config.yaml
num_hidden_layers: 26
hidden_size: 192
head_dim: 64
lr_mult_o: 1.01
max_steps: 6847
MLP neurons of a small language model. Each row is named by its layer, matrix (up: input weights) and neuron, and shows model dimensions 80-143. Each number is 128 + 32 x the weight over its row's rms, rounded and kept within 0 to 255.
After each neuron's rows, "fires in" lists the words (lower case) most often at its 100 highest values on Wikipedia text that the model never trained on.

L8.up49 [119  47 109  71 181 134 118 162 163  95 163 158 137 180  91 101 118  96 148 153 176 100 159 189 148 105  25 117  93 168 124  98 128 107  87 174 142 130 129 140 129 141 118 170  98 151 155 115  88  94 153 111  99 124  90 103 109 181 149 131  43 135 110  78]
fires in: "while", "when", "if", "so"

L8.up736 [139 165 105 171 152 140 154 115 110 141 170 170 182 100 113 116 140 147 110 160 135 139 114  92 151 125 159 106 155 102  92  52 137  66 138 105 100 106 109  87 126 150  67 151 114 172 173  94 159 146 108  97  90 158 121 128 127 140 109  69 106 100 127 168]
fires in: "in"

L12.up159 [202 126 100 144 203 115 131  96 115 116 155  99 152 156 108 132 219 157 143  64 175  94 110 148 135 134  89  67 165 196 105 134 151 103 136 162  94 119 131 170 118 172 127 120 170 110 112 106 119 136 193 114  66 141 107 146 127 117 109 174 153 153 162  99]
fires in: "and", "was", "is", "has", "by", "have"

L15.up354 [140  79 131 106 159 142 152 135 137 125 179 190  71 126  75  96 130 121 147 207 180 142 153 112 142  76  70  96 138 128 143  76 147  91 149  70 147 118 151  64 119 113 176  92 122 181 115  72 131 160 126 129 148 145 145 104 143  96 136 150 146 145 115 191]
fires in: "an", "filed"

L17.up714 [174  94 170 159  95 148  94 115 200 146 131 120 158 166 149 137 187 114 131 119 100 120 146 192 126 123 124 123 204 153 146 123 148 133 138 148 166 150 100 147 109 183 135 111 158 133 168 193  96  65 159 123 123  98  44 130 137 156 133 122 107 117 127 106]
fires in: "not", "so", "also", "still", "notable", "most"

L12.up233 [121 114 135 186 111 189 105 182 126 168 111  63 152 210 157 154 153 131 132  86  72 121 164  63 120 117 104 156 135 172  95  90 103  94  98 111  81 122 112 100 100 112 160 168  73 149 121 133 119 121 209 151 133 130  92  99 114 186 119 177  35 143 124 117]
fires in: "at", "in", "within", "on", "of", "together"

L5.up58 [173 119 148  76 147 150 160 106 164 113  89 200 122 131 174 172 176 130 129 118 122 144 179 134  89 143 100  87 117 148 203  74 122 103 123 167 127 115  99 162 105  84  94  70 100 116 134  95 165 112  77  92 112 130  81 147 165 152 129  49 119 106  68 160]
fires in: "to", "the", "a"

L8.up169 [101 140 140 140 128 150 150 142  67 160 152  62 153 132 124 177 182 177 160 118 104 159 131 127 112 139  91  83 178 109 200  66 131 162 110 181 151 170  86 132 131 144 113 114 149  86 100  91 143  92 117 156  68 112 141  63 147 128 140 167  96 131 163 108]
fires in: "is", "was"

L7.up5 [161 128 112 190 111 119  77 180 114 165 146 103 189 157 143 151 134  94  91 126 114 131 159  97 122 129  88 110 121 150  45  67  99  89  82 175 169 162 124 129 109 107 108 122  78 130  99 111 133  93 151 133 118 116 110 131 117 146 161 122 116 163 129 127]
fires in: "of", "for"

L13.up352 [168 177 120 223 203 149  82  44  64 143 126 121 183 182 112 116 157 112 130 127 126 132 139 134 190 153 143 113 155 138 131  91  78  32  96 123 114 104 119 172 129 158  94 120 112 203 147 126 124 144 150 125  91 120 124 124 131 125 123 142  96 123 124  95]
fires in: "with", "by"

L10.up464 [157  98 187 105  96  96  94 139 155 101  98 137 166 107 108 146  76  97 121 140  91 116 112 140 184 100  54 136  85 128 117 180 101 158 169 140 168 108 137 171  52 202 181  91 150 110 153 159 133 147 183 143  92 128  51 148 154 120 113 147  74  93 123 147]
fires in: "only", "also", "often", "usually"

L16.up706 [166 160  91  90 188 139 141 119 172  78 187 135  87 122 112 154 181 186 110 148 114 158 177 146 135 152 151  52 153 144 155 138 176 139 168 106 130 168  92 127 133 105 115 129 115 119 139 120 112 127  95  92 113 129 138 118 161 167  99 155 100 125 116 155]
fires in: "the", "a", "an"

L16.up53 [138 107  80 166 101 122 143 146 172 176 150 137 115 145 137 136 142 166 159 152 103 131  67 130 115  75  86 176 162 126 143 146 109  73  95 103 139  93 121 127  73 145 153 157 103 105  99  97  47  92 135  99 116 127 151 121 122  97 110 158  91 140 115 139]
fires in: "of"

L7.up584 [185 145 118 151 136 167 151 139 154 210 153 171 144 193 134 100  77 121  72  79 158 124 114  79 155 117 147 100 152 162 109  65 124  55 111 139 129 107 125 103  94 203  83 105 111 110 115 106 165  71 122 123  74  96 122 167 118  94 123 115 124 138  95  73]
fires in: "in", "of"

L8.up303 [129  53 199 133  89 123 140 157 105 156 122  92 153 212  90 101  70 111 142 168 118 139 122  99 129  97  69  67 109 158  21 123 114  64 155 107 136 124  96 160 127 162 128  80 128 181 160  71 120 124 201  93 158 135 139  41 129 141 138 131  54 105 137 105]
fires in: "by", "when", "while"

L7.up337 [184 197 121 137 208 101  94 131 147 197 122 179 108 113 156 112 142  75  96 161 124 125 157 159  94 138 124 115 132 153 161 125 117 122 100 139 141 132  94 161 126 168 151 142  97 142 173 125 145  91 140 139 146 110 121 232 141 129 122 105 224 131 143  80]
fires in: "no", "that", "some", "this", "display"

L5.up547 [155 145 161 227 101 145 113 169  45  92 111  72 139 126 121 120 213 145 136  96 154 142 159 140 131 128 131 131 139 106  88  92 126  57 100 137 122  85 125 150 169 155  88 102 104 142 163 102 155 158 161  65 147 130 129  94 153 141 137  80 114 121 151 146]
fires in: "by", "with"

L19.up305 [177 107 138 143 154 129 164 134 121 123 150 121 145 198 147 112 152 125 148 137  91 155 157 111 121  84 127  72 128 167 146  78 141 157 189 105 107  62 119  74  98 148  94 164  99 185 114 124 135 106 105 100 120 133 100 114 142  87 121 166 152 124  89 138]
fires in: "and", "or", "fabric", "an"

L13.up158 [165 121 184 150 111 103  98  81 107 144 175 156 142 220 117 153 106  97 171 120  98 134  75 136 141 149  60 113  87 107 163  73 121 136 114 158  95 156 112 156  69 159 111  55 166 111 105 155 149  49 121 133 117 132 113 110  99 121 135 178 137  93 145  57]
fires in: "was", "been", "originally", "is"

L12.up558 [160  92 114  90 128 128 110 117 163 129 134 146 107 139 103 103  77 120 160 151 130 112  94 135 213 105  94  89 117 127 138  60 120 115  95 100  97  42 160 147 104  66 120 100 104 175 132  77 132 130 109 127 135 104 152  74 124 102 120 151  56 121 113 135]
fires in: "between", "both", "the", "an", "including", "with"

L15.up371 [141  93 191 138 124  51 113  78 132  93 179 218 145  99  79 122 138 157 144 162 124 145  93 158 145 128 120 146 112 177 155 144 111 107 129 117  82  90  94 112  83 195  95 148  99 148 158 118 112  93 127  76 136 115  88  69 132 191  95 199 138 128 132 113]
fires in: "he", "she", "heard", "be"

L17.up457 [137 112 157 132 158 108 186 177 111 148 198 117 179 161 100 168 120 128 112 143 117 144 132 142 147 112 109  97 146 171 111 102  90  99 113 102 135 171 107 142 135 128 115 173 101 171 146  97 118 180 163 137  99 115  82 105 128  90 104 152  60 156  95  93]
fires in: "for", "while", "with", "among", "after", "although"

L5.up300 [114 147 172 122 101 148  78 143  56 148  89 108 161 122 130 143 115 179 165 135 117 128 133  97 105 145 105 116 149 158 120 213  82 107 160  99 108 110 116 157 118 107 153 158 104 146 149 146 156 124 186  52  98  98 107 182 202 138 105 125 152 142 138 107]
fires in: "records", "athletics", "games", "stadium"

L7.up326 [130 127 137 194 157 152  70 174 138 146 138 106 127 162 119 145 133 104 133 109  95 158 127 158 154 138 103  65 159 115  78  84 113  24 117  97 152 155 102 150 138 155  84 123 109 115 112 130 121 106 134 172  95 108 115  97 125 201 161 238 150 155 133  69]
fires in: "under", "after", "following"

L13.up485 [131 131  85 177 124 128  91  75  40 139 152 117 177 117  93  96 154 109 103 133  92 110 128  69 147 130 100 138 147 205 113 151 130 138 122  95   8 141 118  91 140  61 110 166 119 166 131 159 122 130 133 108  77 130 140 120  74 129 128 115  50 192 138  91]
fires in: "of", "for"

L7.up518 [104 143 132 202 119 128 151  55  77 183 105 160 117 119  93 120  96 163 129 156 115 135 151 135 192 110 148 146 122 138  52 134 106 151 124 138 134 114 133 107  99 102 106  86 157 138 164 106  93 154 158 165 147 105 164 198 124 118 102 107 204 125 156  90]
fires in: "part", "all", "partner"

L16.up264 [164  99 133 176 125 152 163 139  87 201 142 129 144 147 138 100 142 153 115 145 101 116 129 136 159 183 108 145 112 162  68  87  91 112 124 119 174 109 158 137 153 107  87 148  94 183 147 127 124  92 114 123 118 100  97  76 178  94 111 119  93 124 123 127]
fires in: "by", "such", "where", "among", "as"

L17.up225 [130  92 128 174 169 151 144  91 142 113 150 107 148 150 126 115  89 110 185 173 161 139 173 104 136 140 155 194 173 110  46  99 149 101 139 148 151 112 105 147 145 125 111  73  62 182 126  85  97 135 119  93  99 101 124 130 132 106 124 118  79 141 112 121]
fires in: "for", "in", "from"

L7.up200 [ 75 100 102 127  97  84  69 129 110 181 165  46 146  76 192 147 113  74 103 148  81 111 113  77  91 195 113 157 113  58 133  87 106 202 126 155 159 149  98 152 109 121 147  86 173 181 128  40 141 122 102 128 162 119 101 133 133 107  72 102 112 104 131  95]
fires in: "time", "language", "code", "valley", "race"

L7.up389 [ 97 137 107 127  89 117 137 107 147 159 107 157 135 112 120 127  44  70 177 153 124 163 146 160 153 122 164 194 125 174 153 183 115 175 144 164 107 131 122 177  84 120 142  83 115 128 133 113 132 132 127 130 119 101 181 119 155 104 121  95 149 141 135  89]
fires in: "united", "award", "world", "public", "subject", "national"

L7.up489 [ 90 147 102 126 119 125  83 167  70 178 198 113 165 157 151 124 104 126 156 126  43 108 161 104  90 148  95 156 104  82 133 113  96 106 113  74 143 158  99 177 137 103 145 163 104 179 126  94  89 145 150 130 119 123 136 157 130 152 116 122  53 131 112 154]
fires in: "located", "building", "location", "township", "living", "place"

L23.up346 [167 105 154  89  84 132 137 147 135  81 144 167 216 110 150 168  97 126 146 137 102 114 163 147 130 112 110 140 137 154  70  90  57  96 135 160 153 137 121 130 102 132 106  93 136 127 157 178 138  87 146 124  75  97 102 164 138 202 108 196 145  83 112 105]
fires in: "they", "others", "people"

L11.up420 [194 150 109  68 132 106 170 117 161  93 203 167 176  91  94 135 120 118 112 142 143 128 142 187 201 107 154 108  97 152 133 146 128 150 103 157 128 104 114 138  71 160 110 146  88 255 151 142 101 130 147 133 135 134 138 117 104 116 151  95 114 123 106 124]
fires in: "or", "a", "other", "can", "than"

L15.up152 [110  76 108 123 165 128 164 111 143 103 167 126 110  91 125 143 138 114 118 164 197 154 144 109 194 102 107 169  92 148 142  68 130 109  92  65 206 137 113 106 139 103 119 112  88 155 104  81 137 107 104 109 145 134 109  81 128  89 102 127 201 161 137 179]
fires in: "an"

L7.up449 [134 123 119 152 132 171  91 118 167 195 144 158 170 106 157 104  88 140 159 207  97 146 107 125 203 124 190 165 125 149 164 163 121 134 113 164 138 122 115 156 134 129 123  95  80 177 137 120 173 119 138 140 150 106 171 130 143  85 103  20 153  95 145 131]
fires in: "state", "national", "public", "railway", "government", "airport"

L19.up440 [143  95 105 147 172 124 184  78 169 164 185 119 118  43 129 138 151 145 114 111 160 166 202 187 128  85 128  88 131  71 143  97 159 134 177 105 129  83 168 130 113 127 115 148 107 177 126  91 123 160  49 106 112 129 104 129 172 145 130 122 133 141 124 135]
fires in: "a", "aus"

L12.up685 [108 173 130 197  95 129 105  93 123 152  71 103 152 158 110 150 113 137 157 114 131  98 126 116 172 105 106  93 131  72  86 122 109  93 141 174  92 118 153 172 140 111  83 134 172 123 144  19 170 140 154 113  95 106 147 135 158 130 127 154  58  82 102 135]
fires in: "in", "from", "by", "with", "between", "of"

L5.up535 [ 82 143  56 176  87 119  77 150 182 172 166 121 127 122 136 175 111 149 147 146 107 104 122  91 167 154 112 202 176 135 164 116 109  93 153  51 157 112 134 142 105  71 112 134 120 119 162 168 167  58  81 150  77 154 112  88 132 189 121 106 143  89 122 160]
fires in: "player", "use", "life", "battle", "birth", "university"

L13.up507 [177  82 144 201 147 145 176 108 151 137 147 142 143 105 157 141 148 167 133 161 149 146 126 121 102 107 112 153 110 182 110 108  99  29  85 149  60 143 115 124 144 219 126 128  92 163 105  91 132  84  67 148 133 123  85 130  93 108 160 161 173 166 108 156]
fires in: "on", "in", "with", "by", "at"

L5.up616 [140 161  76 140 166 126 164 153 165 107 146 132 126 115  84 110 155 143 173 160 174  85 168 134 198  84  66  53 166 135 192 110 121 113 145  72 146 114 114 128  89 110 128 119  96 115 119 108 165 112 152  74 128 170 129 109 119  95 215 124 138 184 114 121]
fires in: "an"

L16.up389 [169 107 159 160 132 106  89 131 156 185 136 212 154 148 123 160 128 120  92  86  68 114 106  93 145 123 159 176 162 136  68 171 141 156 131 153 132 102 153 173  46 125 151  95 145  95 146 152 158  56 138 146  99 117 140 142 105  96 139 122 109 113 133 133]
fires in: "also", "only", "has", "have", "which", "most"

L16.up724 [123 120 188 195  71 167 114 131 112 128 173 131 109 158 119 150 183  94 150  48  58  94  81 177 123 160 139 102 139 136 105 112 137 126  98 160 104 126  83 135 146 106  52  73  95 125  91 103 129 112 127 142 106 104  79 102 118 191 122  83 101 198 141 124]
fires in: "as", "before", "due", "without", "after", "under"

L5.up674 [115 208 104  71 157 151  65 136 139 164  98 101 148 196 104 120  72 132  98  93 188 153 121 102  63 160  54 129 175 116  74 101 119  94 123 137 143 145 162 139 150 117 137 149 158  93 105  74 177 117 172 106  98 129 130  93 137 104  94 210  83 169 133 131]
fires in: "of", "since", "from", "early", "administration", "election"

L15.up609 [108 135 132 127 174 151 147  25 118  69 166 165 109  63 135 148 171 159 140  60 173 121 173 155 110 140 138 117  93 164 145 153 121  64 101 153 126 133 118 122 150 150 118 130  96 162 120 140 131 110 141 101 105 118 141 162 137 172  94 103  99 113 128 141]
fires in: "was", "is", "platinum", "were", "are", "been"

L19.up734 [127 127 111 172 137 151 171  81 164 126 143  95 144 133 129 191 110 120 172 100 132 148 148 102 135 144 112  91  61 143  76 105  90 104 125 146 108  99 127 116 157 140  97 153 106 165 157  68 152 126 122 113  76 138 119  94  65 165 162  87 110 158  72 117]
fires in: "by", "with", "to", "from", "under", "between"

L17.up314 [157 143  61 154 130 170  86  76 151 134 114  87 178 174  90 114 101  86 135 167 106 127 126 182 126 109 117 162 148 166  98 129 162 127 159  39 122  97  92 112  79  88 149 179  86 126  69 145 108 155 156 127  92 119 110 130 146  89  95 183  99 126 104 143]
fires in: "of", "as", "from"

L7.up654 [122 165  83 174 139 112 192  93 127 134 131 165 152 131 158 107  56 153 139 163 118 136 106  34 143  96 170  94 139 100 115  94 125  90 166 106 137  55 147  79 121  99  91 164 148 117 145  75 142  94 180 144  98 121 123 153 131  86 115 137 146 122 118 156]
fires in: "in", "december", "county", "city", "north"

L23.up447 [139 126 154  99  88 120 140 126 130 133 110 194 155 127 110 142 135 131 117 109 132 161 151 130 137  47 155  98 174 152  65 151 104 133 137 180 188  87 110 115 117 134  81 158 116  97 114 137 141 174 134 163 151 111  93 183 118 115 101 178 171 106 162  93]
fires in: "they", "he", "rigney", "who", "schoenfeld"

L19.up551 [ 95  84 118 169 140 138 151  82 165 179 145 133 139 168 108 107  86 189  99 134 139 145 140 102 131 110  63 137 125 148  66  70 145  60 171 149 115 153 117 136 141  90  80 152 154 154  84 120 137 176 116 136  91 144 133 102 163  67 134 120  74 209 130  94]
fires in: "born", "in", "from", "since", "during", "after"

L19.up536 [ 75 111 177 115 180  77 139 100 140 102 170 126 125  88 100 118 104 112 148 122 123 143 115 111 163 106 122  94 176 151 117 181 102 138 121 181 210 137 124 120 138 185 128 162  62 145 166 107 164  79  91  99 121 148 113  92 131 144 113 150 111  96 110  92]
fires in: "would", "did", "to", "was", "could", "be"

L13.up268 [165 126 113  50 136 150 131  84 123 118 118 119 110 194 142 129 126 156  99 147 176  63  93 140 174  90 116  67  98 161 140  72 149 100 145 181 113 152 125  90 131 175  98 110 151 107 149 103 143 146  67 124 103 148 159  92 177  45 145 139 148 127 148 160]
fires in: "the"

L17.up549 [111 178 157 134 136  84 143 173 159 138 133  62 198 106 114 150 149 119 127 105 118 136 152 124 162  87 101  98 162 152 114  60 109 101 105 132 141 138  77 118 103 154  65  97 106 139  85 107 141 148 169 151  79 140 154 100 106 123 124 112 126 155  71 108]
fires in: "of", "in", "by", "between", "from", "follow"

L23.up96 [125 147 129 190 147 181 112 116 147 138 190 129 178 150 117 159 107 101 135  91  69 151  81  96 168 122 113 171 128 178  97 104 158 139 167 127  66  90 123  99  85 137 125 166  96 160 133 133 105  99 130 147  97  93 185 114  33 129  98  95  83 166  86  66]
fires in: "of", "for"

L8.up743 [181  74  83 148 186 120  85 157 142 104 156  95 164 142 129 131 182 154  68 141 157 101 144 163 181 148  78  77 156 118  91 103 127  91 104 102 204 137 153 148  96 105 126 120  95 112 143  86 112 148 139 112 101 139 106 134  73 143 131 110  99 127  95 156]
fires in: "all", "with", "among", "by", "one", "only"

L13.up157 [135 144 167 115 123 167 158  99 139 161  92  98  97 190 143 113 165 199 120 145 142 135 119  94 123 130 104 128  96 119 110 116  78  82 149 187  64 140 148 121  83 185 120 129  94 131 119  77 210  92 125 125  93 122 110 137 117  88 127  97  88 124 115 137]
fires in: "and", "of"

L15.up646 [109 124 115 168 112 153 142  61 167 142 147  81 189 121 147  97 110  91 117 152 122 134 122 128 140  85 120 139 160 129  74 118 100 143 111 101  99 162 130 100 100 166 112 163  97  89 111 117 134  61  91  99 105 102  81 170 146 142 106  86  86 161 108 130]
fires in: "of", "to", "on", "under", "over"

L15.up434 [166 132 106 184 134 145 117 164 108 109 115 102 164  83 124  97 154 155 168 136  98 115 165  98 126 162 116 147 211 123  56  72 127 133  98  73 138 167 128 110 138 103 125 138  97 111 129 197 144 136 173 116  95 129 146  99 162 131 136 140  60 214 156 137]
fires in: "with", "on", "of", "to", "by", "margaret"

L15.up715 [118 127 131 231 160 124 158  96 124 144 164 138 152  82 117 137 172 136 121 151 141 136 135 113 149 101 104 109 146 147 114 173 134 137 122  81 131 115  93 130  99  68 153 151 119 106 132 182 159 125  94  81 150 144  97 112 146 128 137 104 123 177 113 132]
fires in: "of"

L10.up210 [194  86  98  94 133 137 141  74 178 158 152 170 130 145  79 169 137  89 141 137 160 117 129 162 140 113  87  58 146 123 137  81 135  78 123 143 118 110 121 125 105 128 130 117  59 145 134 106 169  93  82 101  98 132 140 106 158 110 127  71 146 104 123 132]
fires in: "the", "sets"

L15.up457 [111 139 107 163 138 114 151 136 150 237  90 146 122 218 156 112  96 116 135 145  93 128 115  89 121 152 157 129 142 190  44 117 120 118 189 149 163 150 136 110  53 133 143  55 115 111 146  93  59 110 200 142 120 109 123 111 121  97 104  76 191 108 123 114]
fires in: "that", "of", "all", "united"

L5.up271 [146 179 127  93 110 141 185 160  94 160  92 185 141  92 124 118  63 124 163 158  66 134 159 101 131 134  93 168 170 141 119 151 135 172 194 130 114 130 102 172  91 130 131 121 163 148 134 182 141 114 157 118  79 126 108 121 127 108 163 150  91 132 141  77]
fires in: "series", "company", "school", "institute", "group", "team"

L5.up386 [ 58 125  95 120  98  82 157 139 140 155 140  93 141 166 105 132 117  94 124 124 142 113 130  98 171 114  91 139 123 187  35 198 128 151 136 171 122 117  85 171  93 141 109 144 122 168 148  84  67 102 134 137 145 108 109  99 119 109 144 131 125 136 143  84]
fires in: "have", "when", "how", "if"

L7.up335 [137 101 198 136 108 107 203 110  58 147  80 140 143 142  97 135  27 139 174 150  90 104 168 100  97 103 121 156 127 154 129 196 117 149 149 177  99  82 130 119 118 186 103 124 169 107 145 124 124 154 185 107 127 120 146 134 131  71 117 139 149 108 168 123]
fires in: "series", "team", "league", "states", "game"

L15.up197 [132  80  74 119  78  76 143  98 167 119 164 140 143 127 140 127 129 114 123  96 129 132 109 159 132  85 130 128 126 151  64 115 169 125 159 125 108 150 105  89 112 113 114 123  79  61 139 133 117  81 147 107 160 140 121 160 175 166 100 119 137 145  93 104]
fires in: "to", "resulted", "wanted", "of"

L15.up492 [163  82 111 133 137 121 163 139 116 129 140 137 153  81  59 118 111  71  96 151 170 175 151 185  95 124 151  85 169 122  75  86 158 118 127 178  58  84 178 137  93 163  94 117  48 186 155 121 105 114 125 154 156  89 126  87 149  95 121 135 135 159 131  92]
fires in: "for", "in", "were", "without", "more", "can"

L16.up661 [113 151 102 132 105 141 111 147 124 174 149 147 186 178 142 141 115 103 123 109 120 190 133  96 110 131 135  94 168 158  81  94 111  83 136  70  91 149 119 152  97  82 144 179  90 119 170  95 114 159 120  82  94  81 139 117  99 111 128 115  63 133 125 128]
fires in: "of", "in", "conflict", "new"

L7.up172 [119 120 124 218 143 135 139 137 130 158 127 116 126 137 140  95 201 166 145 181 126 106 109 118 145 125 117 106 151  90 205  40 133  83 106 110 101 174 116  74 171  89 113 126 104 123 157  79 131 121 114 134 129 115 146 145 140  51 100  66 102 116 126 176]
fires in: "north", "northern", "w", "in", "south", "east"

L19.up121 [163 114 169 173 102 109 180 138 101 130 185 197 187 144  96 139  90 154 119 129  91 158  99 115 180 115 140 154 120 156 108 146 114 111  79 110 126  70 132 133  50 177 135 133 130 123 154 108 107  98 189 145  73  63 124 117 126  97 160 144 110 167 123 105]
fires in: "with", "have", "had", "all", "spent", "such"

L5.up421 [151 139 153 150 102 121  96 126  71 159 129  92 181 173 162 148 104 139 153  97 142  88 103  94 158 152 148 171 122 145  19 137  80 124 176 128 186 101 121 151 143  41 150 137 131 108  99 139 118 162 191  92 134 129 106 134 117 173 115 128 114 178 128  87]
fires in: "of"

L12.up367 [144 161 151 172 129 156 135 175  81 150 136  76 149 102 143  94 139  75 105  89 155 143 164  74 116 114 133  79 181 133  73 109 105 138 112  99 110 155  91 186 105  80 136 135  82 144 118 138 136 173 170  99 175 117 104 160 157  91 133 110  74 127  86 105]
fires in: "of"

L5.up618 [108 154  95  48 156  81 107  64 141 163  85 151 146 147 122 113  80 120 153 162 120  60 132 120 125 122  75 141 116 124 117  84 127 141 100 162 150 169 148 170 127 183 149 131 150 119 150 193 142 132 153 126  87 125  94 155 145  78 147 125  43 110 102 122]
fires in: "then", "only", "killed", "away", "college"

L19.up39 [160 112 122 111 131 136 145  83 123 184 159 173 136 126 136 142 107 124  84 186 150 107 109 153 166 145 110  83 172 109 109  66 153 128 108 134 118 144 150  85 140 119  97 112 113 113 183 125 122 122  74 101 100 114 138 146 154  89 107 151 175 162 112 156]
fires in: "the", "a"

L12.up403 [168 118  93 153 171 112  92  76 116 150 161 116 150 159  90 119 226 124  78  93 113 100 119 106 192 105 141  73 114 168 107 112 127 104 112 109 125 102 134 170  93 152 130  94  97 230 114 148 127 137 112 101  96 143  94 150 135 101 125 129 118 170 137 113]
fires in: "and", "by"

L7.up339 [135 160 154 194 103 131  78 147 111 169  91  64 189 142 110 151 114 174  94 131  66  95 137 127 123 176 142  94 124 111 151  45 120  54  72  93 118 184 134 164 107 124  94 106 140 149 155  43  98 142 118 211 112 101 196  80 171 132 103 151 134 147 150 101]
fires in: "location", "building", "built", "place", "based", "view"

L5.up161 [150  68 111 168 157  83  58 134  50 118 164  78 193 129 159 116 180 125 105 146 124 107 200 187 117 210 123 145 114 123  57  80 118 193 141  78 168 118 108 166 106 102 152 118 167 134 136 141 107 116 148 112 149 162 156  93 104  97 127 123 106 161  83 127]
fires in: "by", "among", "described", "featured", "champions", "senate"

L5.up162 [104 210 115 123 158 108 133 141 167 153  66 109 157 101 127  83 126  83 102 124 161 180 123  98 143 133  63 156 201 101  78 149 145  65 160 104 166 100 114 169 103 103 130 156 129 135 121  82 146  90 200 105  73 114  37 117 146 105 112 106  94 165 145 103]
fires in: "after", "since", "until", "before", "during"

L15.up465 [ 96 213  53 186 172 100  92 100 119 151 151  95 153  59 121 177  81  94  87  53 149 108 124 109 155  64  95 138 149 101 132 130  96 156 169 141 182 132 118 160 120 132 123 143 135 131 127 148 133  81  78 113  74  92  95 125 174  98 124 146 105 190 189 126]
fires in: "york", "states", "s", "war", "kingdom", "south"

L5.up77 [145 101  80  76 143 113 134 144 180 130 123  97 160 145 142 114  45 112 176 128 112 110 110 121 131  99  99 134 142 138 117  96 110 163 180 141 173 131 111 159 130 137 105 138 163 124 133 133 202 183 164  96  95 133 137 135 141 101 118 131 181 170  84 105]
fires in: "school", "football", "railroad", "basketball", "hockey", "assistant"

L7.up734 [118 138 175 140 140 115 128  84 131 171 129 122 140  90 133 149 116 144 129 235 117  97 121 197 126 128 161 110 118 185 168  93 107 127 109 136 121 160 100 138 116 166  98  92  90 139 155 151  93  94 159 158 182 135 142 162 143  62 111  72 196 142 133  74]
fires in: "national", "state", "art", "country", "nrhp", "house"

L13.up767 [146 167 171 162 166 162 105 125  63 146 125 107 130 135 100  93 143 123 103 127 161 128 169 135 141  77 132  81 130 140  86 122 124 112 125  98 106 193 134 180 154 120 114 109 131 111 126 153 153 143 124  93 100 140 107 100 140  61 126 107  69 191 152  98]
fires in: "of"